Part of a small language model's weights.
Size: 14 layers, width 192, vocabulary 8192.
Architecture: RMSNorm before each block, rotary positions, no biases in attention or MLP, untied embeddings.
Training: 292M tokens, 8576 steps.
MLP neurons of a small language model. Each row is named by its layer, matrix (gate and up: input weights; down: output weights) and neuron, and shows model dimensions 16-111. Each number is 128 + 24 x the weight over its row's rms, rounded and kept within 0 to 255. A neuron's up and down rows have the sign that makes its largest values positive.
Before each neuron's rows, "fires before" lists the tokens most often just after its 100 highest values on Wikipedia text that the model never trained on; "fires in" lists the words (lower case) most often at its 100 highest values on Wikipedia text that the model never trained on.

fires before: " |", " (", "/", "^", ")", "ier"
fires in: "m", "km", "glacier"
L4.gate9 [112 133 146 148 162 154 131 177  99 106 119 125 123 151 137 142 141 129 152 142  76 180 142 179 158 120 106 128 159  98 134 106 120 149 156 120 117 128 124 144 139 133 116 134 140 106 140 108 187 153 118 157 139 128 117 132  90 132 136  68  92 143 171 106  67 104 127 112 124 105 121 165 148 112  82 111 106 137  95 112 123 118  90 135 142 127 103 148 130 139  91 120 126 126 121 101]
L4.up9 [116 118 158 132 108 145 124 142 130 100 116  90 146 128 125 114 148  68  90 124  97 112 171 132 152 134  88 132 126 167  94 108 138 141 137 124 140 157  83 126 114 139 159 141  81 153  91 133 107 151 126 111 134 122 125 133  91 130 120 113 163 138 138 130 118 124 136 101 128 112 146 124 159  96 144 142 118  85 108  75 162 125 131 167 111 124 142 125 117 122 117 110 129 145 130 129]
L4.down9 [130 133  96 131 112 131 123 144 127 120 139 124 158 115 115  96 157 146  97 117 135 152 165 144 146 117  92 152 120 186  95 136 167 165 130 127 108 148 128 115 119 154 133 117  96 113 148 126 127 158 142 157 114 111 138 157 113 126  56 133 137 161  94  85 148 112 154 116 131 160 122 135 140 113 132 104 139 104  91 115 142 144 135 136 138 114 150 144 107 101 116 123 124 138 126 164]

fires before: " as", " year", "ue", " mi", " time"
fires in: "such", "same", "sq", "mosque", "serve"
L2.gate634 [125  95 112 125 118  99 175  93 112 162 132 198 117 153 140 166 163 120 156 118 131  91 127 148 106 133  99 112 120 147 126 130 137 139 119 141 122 136 188 129 158 125 117 104 129  91 145 164 128 145 101 166 109 104 178 118 142 115 120 140 113 109  95 116 145 154  97 112 161 166 115 119 121 152 156 164 119 107 133 111 132 129 130 134 113 112 137 123 131 137  88 112 140 163 123  86]
L2.up634 [136 184 109  96  85 119 129 142 141 152 156 113 128 181 188 127 139 145 116  72 130 151  75 105 112 135 121 137 114 172 153 108 106 118 113 153 130 125 123 128 128 139 161 123 121 111  93  85 103 118 153  76 128 111 118 128 101 157 149 120 130 143 151 132 142  91 121 105 121 109 104 150 135 124 164 160 123 200  97 167 137 112 129 117 101 138 107 100 114 121 139 145 143 121 146 112]
L2.down634 [111 141 135 151 132 113 135  78 161 127 102 180 118 154 161 137 139 155 121  58  93  95  90 135 105 144 136 118 106 144 144 134 149 106  99 142 146 144 144 122 128 131 109 113 109  71 112 107 130 159 110 103 132 113 133 113 108 142  91 138 116 121 146 164 151  97 119 128 101 129 126 179 157 131 149 152 108 155 135 144 117 131 162 148 124 162 144 160 107 107 134 123 135 114  91 122]

fires before: " the", " a"
fires in: "of", "by"
L4.gate978 [111 135 131 114 155 126 103 152 119 131  97 126 122 129 126 127  87 114 123 110  94 131 121 172 147 138 170  90 114 152 125 128  85 103 105 115 136 110 107 177 124 111  93 107 186 135 126 161  99 114 167  96 173 125 126 129 132 114 142 141 133 147 104 131 127 125 193 106 122 122 119 124 115 118 136 123  92  96 126 156 164 101 144 136 122 138 149 119 141 126 107 132 101 171 119 131]
L4.up978 [131 173 133 122 146 106 135 137 157 122 128  87 158 157 116 105  92  90 152 117 138 163 103 173 125 151 135 119 122 123 111 140 103 136 123 132 135 137 115 138 125  99  80  76 162 156 121 125 117 142 147 103 163 127 122 128 120  92 153 174 115 107 137 110 135  70 170 102 154 131  91 134 123 131 115 130 114 119 121 171  93  86 143 159 131 164 146 127 184 139  97 103 105 191 135 111]
L4.down978 [115 129 140 143 125 111 119 167 152  69 112 106 134 129 137  85 119 110 107  82 130 121 143  97  80 109 167 180 145 129 118 129  99 126 134 139 154 127 162 132 149 102 128  97 129 129 123 148 107  99 148  79 158 184 147 150 124  70 116 103 117  82 103 130 117 138 150 115 126 128 110 112 142 120 132 131 123 106 130 104 100  87 168 124 119 162 122 172 109 135 108 100 121 171 100 104]

fires before: ")", " (", "."
fires in: "in", "m", "cm", "mph", "mm", "kw"
L8.gate18 [154 161 166 127 144 129 140 136 130 159 134 119 122 126 164 110 131 110  89 117 107 114  96  91 142 143 110 133 134 126 135 133  98 170 135 151 110 130 123 159 156 135 148 108 116 119 115 135 150 138 119 133 166 141 117 121 161 133 101 123 109 127 135 130 154 158 114 109 108 121 101 129 134 113 158 147 116  88 127 174 119 120 136 118 122 179 129 149 169 132 160  89 178 116 142 120]
L8.up18 [133 175 143 144  93 141 133 136 131 128 135 124  84 130 143 125 153 104 163  96 116 142 105 121 111 140 129 144 118  84 119 138  94 120 171 134 119 132 124 101 131 125 167 160 117 114 153 109 167 136 127 159 196 119  86 117 125 131 105 126 113 109  93 116 118 156 148 166 100  88 114 128  46 103 144 150  76  93 133 157 125 108 169 136 152 149 137 159 124 138 144 113 145 166 135  77]
L8.down18 [149 139 141 196 125 152 142 139 148 136 159 118 135  97 149 111 128 147  83 113 106 114 131 108 105 133 132 160 171 125 172 142 116 153 112 136 145 156 118 191  92 165 137 139 132 126  90 117 128 115 120 122 121 106 152 116 158 140  74  99 105 117 144 128 148 149 105 102 109 132 132 147 134 122 168 138  92 122 110 117 175 146 120 117 122 154  92 148 120 100 137  95 131 156 145 131]

fires before: " to", " into", " in", " its", " from"
fires in: "due", "came", "moved", "increased", "returned", "referred"
L3.gate1009 [141 119 111 121 150  94 122 162 113 157 135 123 140 158  94 135  81  89 153 141 146  89 175 157  86  97 172 131  97  89  85 130 125 142 120 144 131 136 133 118  80 151 122 143 108 158 171 133 158  89 146 145  81  83 151 142 108 126 142 140 115 113 177 114  91 124 130 143 106 126 133 145 178 164 100 145 138 139 121 118 151 139 115 153 118 139  86 164 118 164 128 126 143 102 105 151]
L3.up1009 [121 108 126 133 153 139 125 148 121 121 128 124 103 100 150  98 153 105 147 129 156  79 116 154 187 170 120 149  65 122 130 146 101 119 148 149 156 147 125 144  93  89 167 134  84 168 127 120  76 105 159 140 116 162 129  94 143 108 161 119 131 127 115 130  96 136 140 120 141 125 133 115 144 144 132 136 128  93 111 143 164 165 155 163 111 142 140 121 156  92 150 120 128 109 105 158]
L3.down1009 [144 122 128 110 128 157 136  97 148 111 107 125 124 122 125 156  74 115 156 138 139 114 102 150 181 138 101 129 156 119 167 134 124  88 124 132 151 119 139 127 156 101 163 125 125 187  97 125 142 142 117 101 105 159 158  96 118 147  99  97 112 132 123 138 182 142 117 110 106 182 112 176 151  76  95 103 145 164 116 127  91 145 153 107 137 156 117 131 124  90 143 146 154  99 128 116]

fires before: " the", " a"
fires in: "of", "to", "in", "into", "from", "during"
L8.gate173 [137 102 105 150 161 162 112 140  92 145 109 110 103 148 140 119 114 146 107 123 101 119 159 140 111 112 107 157 102  96 109 123 103 103 132 131 170  95 123 115 132 129 132 126 101 149  95 114 101  92 134  92 136 126 146 153 133 101 109 146 153 118 136  95 110 137 156 107 123 110  97 130 134 124  91 146 120 135 108 116 152 156 128 119 105 138 104 134  97 190 127 152  97 114 126 141]
L8.up173 [148 159 136 159 107 132 108 145 149 143 131  84 143 112 114 159 127 129 106 131 151  88 105 145 172 141  74 138 101 119 113 173 109 129 133 106 138 136 134  96  88 135 132 172 149 130 149 148 132 107 110 118 147 139 152 130 137 143 149 137 137 145 143 110 125 103 136 106 113 145 130 118 108 106 130 155  91 102 151  95 133 127 119 141 119  93 116 103 135 153  72 128 101 154 158 132]
L8.down173 [128 128 170 123 186  79 129 115  96 115 148  91 125 173 143 159 141 156 122  86 116  81 125 137 135 151 118 201 109 152  98 141 117 142  74 140  99 137 142 139 103 119  89  67 122  98 102 123 133 119 148 132 142 119 159  95 141  64 106 147 177 130 139 168 149 117 138 123 109  95 107 128 118 119 122 121 152 103 107  98 122  94 149  96 129 120 118 143  83 154 108 157  99 132 118  82]

fires before: ",", "'", "ta"
fires in: "however", "people", "women", "men", "there"
L3.gate154 [141 116 120 103 141 142 124 116 116 124 135 188 130 161 138 111 150 148 130 151 100 157 115 111  87 120 112 142 135 143  87 121 154 166  96 120 116 135 137 117 119 152 135 170 174  93  86 154 104 140 161 138 123 140 156  91  99 118 122 116 141  62 126 108 150  94 137 129 120 114 163 129 169 100 130 149 107 116 135 150 127 131 152 105 147 137 155 129 117 113 143 121 131 123 108 133]
L3.up154 [100 131 159  99 150 109 149 113 132 110 112 120  86 135  99 151 130 109  92 150  99 117 121 100 158 115 126 138 107 160 100 104 141 129  80 164 133 124 135 108 131 147 110 156 143 128 168 127 122 118 102 153 156 137 125 123 115 152 166 101 151  91 134 139  96 135 117 132 138 164 185 183 121 128 121 138 114  94 148 182 132 153 106 135 148 106 183 132  98 133 109 190 151 171  77 139]
L3.down154 [111  87 134 100 128 123 159 133  92 125 147 147  97  92 159 161 146 100 115 115 133 142  87 115 115 138 128 157  82 134  78 115 142 123  99 176 141 108 160  99 131 119 153 120 131  70 124 106 138 147  95 117 129 132 140 152 127  98 136 122 151 116 124 123 168 100 135 113 140 154 174 162 125 124 134 151 102 133 120 121 121 176 141 144 142  93 150 126 101 124 108 174 103 130 116  91]

fires before: " is", " was", "'", " were", " are", ","
fires in: "there", "it", "what", "that", "here"
L2.gate267 [124 117 106 106 140 127 174 152 128 141  93 112 138 140 106 153 108  98 128 121 125  99 117 126 108 164 120 126  80 162 130 133 142 174 166 123 137 107 115 162  97 133 137 128 173 106 130 111 141 188 127 110  84 167 137 100 140 125 132 116 137  95 173 143 154 134 135 149 129 101 125 128 115 155 136 110 113 150 160 139 133 129  85 160 167 110 119 183 155 146 136  88 131 175 130 160]
L2.up267 [123 143 160 113 157 173 132 134 108 135 127 106 113  98 158 105 124  89  66 127 126  74 128 144  73 109 194 132  84 136 124 121 117 153 100 121 110 121  93 146 158 114 111 101 129 151 125  99 130  96 137 104 108 118 133 149 140  98 136 123 144 123  92 130 120 137 146 124 111 137 134  87  83 163 107 158 142 108 149 129 136 119 137 130 124  96 114 140 149 153  94 138 122 139 121 152]
L2.down267 [111 138 129 106 150 128 149 146 150 112 129 160  99  98 145  80 154  75 107 108 126 101 151 127 144 134 158 134  93 132 111 116 127 145 131 131 112 137 131 122 123  86 153 119 124 109 130 137 121 163 155 130 134 102  89 149 135 110 190 105 151 138 136 121 147 144 113 129 105 117 112 140 126 140 108  98 141 141 164 111 130 148 134 121 157 115 135 139 128 119  68 107 116 126  60 157]

fires before: " the", " with", " vocals", " by", " a"
fires in: "along", "backing", "followed", "replaced"
L3.gate345 [110 125 133 154 120 157 135 144 111 112  99 157 109 132  91 142 148 113 134 137 159 141 152 164 129 113 152 137 157 127 129 159 113  96 115 134 124 136 110 154 143 127 128 118 121 102 117 148 170 143 112 124 107 176 104 146 140 145  73 108 156  98 139 107 146 119  97 110  87 118  90 122 116 104 137 127 115 131 132 149 202 163 125 145 107 127 169 176 141 149 114 174 178 137 126 158]
L3.up345 [108  88 157 112 144 105 111 166 164 128 123 130 121 111 102 128 142 128 161 101 134 124 123 167 109  97 162 103 161 112 132 109 112 181 136 110 164 140 121 100 160  90 130 123 129  80 157 149 159 119  88 132 123 134  97 134 130 159 104 132 150 108 139 155  97 113 101 154 136 115 155 162 119 112 142 129 154 148 109 176 139 136 117 142 128 124  78 177 121 129 132  80 125 141 115 135]
L3.down345 [109  81 129  86  88 112 139 135 165 144 156 160 100 110 146 106 150 118 154 107 128 147 122  95 148 136 132  78 142 111 164 171 108 149 101 107 146  97 104 133 120 100 129 129 158 152 151 159 127 113 163 124 141 151 117 138 127  99 116 169 126 104 127 103 123 123 138 148 129 139 118  97 127 111 116 135 100  83 104 123 146 144 148 127 106  90 152 132 154 131 102 102 123 128 142 151]

fires before: " |", " of", ".", ":", "s"
fires in: "power", "density", "swing", "turnout", "length", "majority"
L2.gate1001 [133 171 160 150 134 154 152 148 113 163 171 125 102 105 145 167 131 130 123 148  96 140 145 110 157 189 103 105 112  94  88 139 117 129 127 145 145 118 121 137 145 129 139 133 127 141 117 132 108 109 109 155 152 124 111 114 101 141 115 135 141 152 168 147 159 160 111 116  87 110 159 119 147 124 171 124 125 125 105 164 118 128 151 114 135 161  97 117 130 113 127 147 139  97 113 133]
L2.up1001 [136 178 102 185  92 166 117 142  98 126 144 114 131  98 148 149 137 138 101 161  94 154 165 118 149 160 108  90 137 123 118 147 166 123 150 172 154 106 122 130 139 168 150 146 133 111  99 160 105 117  47 109 172  65  94 129 103 174 101  97 148 153 143 133 126 133 153 127 122 137 140 113 153 148 145 126 110 143 129 104 107 104 146 132 141 144 171 125 126 113 141 117 161  91 133 183]
L2.down1001 [100 169 125 186 112 143 121 175 109 136 152 145 108 131 135 170 135 116  96 180 130 143 119 119 114 124 129 104 119 121 118 148 126 163 163 158 152 116 140 141 179 101 138 173 149 186 117  89  97 108 140 136 153 101 109 151 120 132 121 112 118 167  96 120 178 129 104 103 101 145 119 126 148 141 144 143 143 138 104 145 126 105 137 133 137 172 133 115 131 106 137 136 162 149 117 113]